python train.py --n_layer=9 --d_model=192 --n_head=3 --n_kv_head=3 --head_dim=64 --d_mlp=384 --vocab_size=4096 --activation="swiglu" --norm="rmsnorm" --norm_place="pre" --norm_eps=1e-05 --positions="rope" --rope_base=10000.0 --rope_fraction=1.0 --qk_norm=false --attn_scale=0.125 --bias="none" --tie_embeddings=false --parallel_block=false --init="normal" --init_std_qkv=0.0409 --init_std_o=0.00963 --init_std_up=0.0409 --init_std_down=0.00681 --optimizer="adamw" --lr=0.0017 --beta1=0.9 --beta2=0.98 --weight_decay=0.064 --lr_head=0.00525 --grad_clip=1.0 --warmup_steps=203 --schedule="wsd" --decay_fraction=0.819 --decay_shape="linear" --final_lr_fraction=0.0 --batch_tokens=[16384, 32768, 65536] --seq_len=1024 --doc_mask=true --train_tokens=259500000 --steps=7141 --dataset="wikipedia_en"
MLP neurons of a small language model. Each row is named by its layer, matrix (gate and up: input weights; down: output weights) and neuron, and shows model dimensions 0-63. Each number is 200 + 20 x the weight over its row's rms, rounded and kept within 0 to 999. A neuron's up and down rows have the sign that makes its largest values positive.
Before each neuron's rows, "fires on" lists the tokens most often at its 100 highest values on Wikipedia text that the model never trained on.

fires on: "Man", "all", "Team ", "al", "ant", "and"
L3.gate306,193,222,185,178,212,200,218,187,178,201,162,177,166,224,187,216,227,198,197,193,216,240,192,189,195,201,189,187,158,168,195,203,215,190,195,170,212,177,191,229,168,198,188,190,197,193,184,170,229,198,186,214,193,196,218,180,214,178,228,227,213,153,244,200
L3.up306,186,220,210,205,224,211,195,192,155,236,175,202,186,190,175,169,235,196,199,206,191,215,205,186,187,201,220,181,180,198,213,205,174,206,217,175,215,200,212,234,227,215,193,222,190,180,218,175,207,194,190,207,202,204,208,192,215,202,197,204,204,160,253,202
L3.down306,205,202,196,204,206,174,220,200,225,214,195,196,238,148,213,207,227,191,202,217,192,207,202,187,179,159,211,237,184,215,175,199,204,200,169,214,220,222,197,209,204,184,235,221,231,214,229,211,211,184,203,203,191,175,171,189,167,223,205,177,187,194,172,195

fires on: "ing", "out", "202", "199", "ul", "in"
L5.gate314,226,173,207,187,219,223,187,195,226,181,209,195,228,163,198,175,185,192,199,196,209,191,218,213,205,208,193,203,195,182,208,199,154,194,247,213,218,176,218,196,200,176,216,171,212,157,234,179,232,187,190,227,208,195,181,205,196,191,182,186,164,184,180,207
L5.up314,173,190,205,197,200,229,213,180,210,220,201,208,247,201,231,194,211,251,215,246,212,198,188,242,174,184,212,198,179,224,188,224,194,200,185,167,220,186,222,192,177,189,200,250,243,187,185,187,230,209,224,192,171,198,214,213,209,183,204,238,218,198,161,194
L5.down314,216,255,222,189,182,169,180,220,212,179,227,205,219,199,187,201,182,209,194,208,170,200,188,171,184,150,216,205,181,160,236,219,238,158,211,189,186,173,185,213,237,210,197,178,231,197,213,168,194,208,192,199,207,194,226,201,191,209,199,161,211,181,179,182

fires on: "ed", "ib", "most ", "tic", "ud"
L3.gate148,201,203,176,202,187,204,219,178,205,197,188,235,182,187,189,177,205,221,169,221,235,235,216,192,217,222,228,212,159,195,176,163,191,206,178,233,166,213,202,210,179,188,231,225,206,199,175,179,194,220,204,176,225,191,184,192,223,208,170,186,240,217,211,194
L3.up148,191,226,194,203,178,170,249,221,196,190,219,196,188,199,234,191,183,230,210,223,218,197,241,201,193,209,209,224,203,183,207,182,216,204,170,158,198,194,223,208,257,236,213,214,194,205,180,218,183,187,211,238,186,169,194,164,220,189,191,208,221,195,186,200
L3.down148,188,195,200,197,220,192,186,236,179,163,210,226,195,199,232,198,189,229,225,217,199,187,193,180,213,216,217,175,236,196,224,225,210,221,169,244,184,197,217,192,250,210,142,170,217,202,192,207,222,178,174,193,173,191,202,190,200,234,201,209,193,182,195,219

fires on: "), ", ") ", "a ", "Japanese ", "is "
L3.gate17,200,228,246,185,202,186,209,192,215,185,172,191,185,231,209,167,202,210,193,172,194,257,149,224,183,216,187,158,192,193,208,207,194,185,200,217,234,228,213,202,206,205,235,210,217,186,196,162,213,229,185,179,201,254,248,224,226,218,185,196,197,176,199,201
L3.up17,209,196,225,211,186,215,203,210,241,219,197,233,194,191,229,202,220,211,186,213,197,230,178,257,196,215,166,196,231,193,180,226,140,211,190,236,180,207,199,209,212,188,203,184,210,229,220,166,185,217,224,185,187,207,213,192,235,172,221,184,200,189,174,212
L3.down17,206,177,187,192,221,190,203,187,213,247,200,237,176,239,196,210,189,204,178,166,215,210,172,217,227,212,192,213,227,214,200,206,206,181,209,178,216,187,201,229,200,224,212,191,219,220,208,157,189,174,179,203,243,221,199,198,210,198,201,197,210,224,212,192

fires on: "ap", "af", "ach", "ear", "On", "ob"
L3.gate178,211,193,207,209,235,229,217,211,176,173,213,175,209,209,175,194,162,220,214,212,184,228,198,234,166,211,218,196,207,192,164,174,231,193,218,174,202,184,214,212,205,190,217,218,198,229,208,206,184,222,145,208,182,188,198,188,186,195,195,188,217,194,185,243
L3.up178,178,204,219,216,207,212,181,176,189,167,188,181,200,230,191,194,223,217,180,208,173,172,178,214,209,170,194,184,203,209,191,192,187,208,189,196,196,229,197,191,170,197,223,210,204,207,196,224,210,183,221,195,192,209,208,186,206,197,208,197,209,189,215,202
L3.down178,175,211,194,223,237,175,207,201,199,214,193,193,185,190,194,201,186,211,206,199,179,225,212,172,198,207,214,196,195,171,221,220,197,186,172,227,180,198,225,220,237,199,196,177,195,211,227,198,173,201,181,197,182,202,207,194,166,186,168,173,190,213,196,205

fires on: "comm", "cont", "leg", "quar", "ol"
L5.gate243,178,222,207,191,184,203,204,199,176,180,206,190,232,227,166,193,174,175,228,216,206,227,226,233,200,255,191,189,181,212,177,190,216,213,188,217,196,215,184,199,241,207,170,220,214,213,174,219,175,193,209,199,193,226,199,219,167,199,227,209,205,191,202,231
L5.up243,197,168,194,217,207,195,202,177,146,188,183,171,188,215,218,180,186,199,207,239,164,225,220,205,210,217,204,202,190,190,202,190,185,244,212,190,197,208,172,195,194,163,211,186,191,212,214,218,210,208,168,214,226,210,214,223,150,232,196,174,201,206,160,229
L5.down243,186,180,220,189,219,210,238,222,203,201,187,196,176,207,198,176,203,220,211,207,188,194,183,162,219,221,198,197,172,212,204,207,208,241,219,188,248,195,186,195,158,215,207,162,233,209,222,192,176,195,165,212,195,216,195,214,200,208,185,184,198,201,206,218

fires on: "ag", "end", "ay", "ish", "est"
L3.gate28,193,201,193,173,194,170,207,173,225,181,170,197,174,182,201,186,208,211,180,221,238,219,211,215,170,224,212,210,198,169,181,171,205,217,189,213,223,179,193,197,184,270,207,186,224,180,185,213,220,195,195,199,188,209,218,178,192,188,182,239,191,196,204,209
L3.up28,201,176,207,208,213,169,214,206,199,214,199,187,185,185,199,176,244,189,200,171,173,191,189,202,193,216,185,191,203,195,195,188,216,223,190,195,176,166,212,191,179,217,212,214,185,186,218,224,202,218,186,169,186,168,207,169,180,205,221,190,222,207,181,227
L3.down28,198,191,184,218,189,220,221,166,221,188,182,185,211,162,192,206,209,191,200,216,210,182,183,174,252,221,188,179,205,206,184,149,223,188,193,189,196,210,198,206,182,190,213,168,171,204,203,246,182,205,187,201,208,199,208,197,180,206,200,204,217,237,220,155

fires on: "and ", ", ", "of ", "household"
L5.gate205,226,236,212,207,177,218,206,171,225,200,228,246,203,210,199,240,183,209,221,181,222,170,186,187,205,216,177,196,220,173,206,233,209,202,181,248,206,194,189,207,164,207,214,206,187,191,202,181,228,195,204,205,177,170,174,170,207,264,191,198,207,175,213,188
L5.up205,192,168,186,202,197,227,153,181,159,208,221,188,203,247,190,192,213,198,199,201,209,223,231,213,182,185,186,233,201,187,204,190,157,200,196,224,190,204,200,190,187,186,188,224,182,202,218,225,156,227,211,229,238,219,194,195,196,234,193,208,203,174,153,150
L5.down205,164,222,224,179,232,240,204,178,199,186,219,182,191,207,188,172,219,194,186,203,194,220,206,210,183,160,169,203,226,211,201,203,176,217,203,188,174,182,169,171,202,202,227,188,221,203,195,251,175,200,175,192,183,207,183,196,231,204,177,181,190,201,155,186

fires on: "el", "ens", "ress", "ors", "ass", "ans"
L3.gate48,206,182,188,224,176,187,219,189,231,179,230,196,195,195,176,206,193,214,189,222,212,223,189,184,204,213,206,180,223,208,210,200,230,161,202,208,164,225,151,196,216,208,175,172,184,170,175,217,188,226,192,218,200,232,195,209,191,194,201,251,186,225,203,170
L3.up48,188,217,191,182,191,222,206,249,219,228,203,177,183,183,223,235,194,195,235,175,205,186,175,217,194,208,188,220,225,216,185,212,209,201,201,190,154,215,207,149,194,199,183,202,194,200,178,183,207,173,217,201,251,193,205,218,171,216,200,155,170,190,182,235
L3.down48,222,186,194,188,171,232,222,200,196,204,208,173,182,204,222,197,220,228,226,183,224,209,208,198,158,189,213,184,209,238,186,192,170,225,218,151,197,214,183,178,176,233,194,176,176,143,190,171,200,174,206,192,199,208,188,223,217,213,233,226,214,220,198,194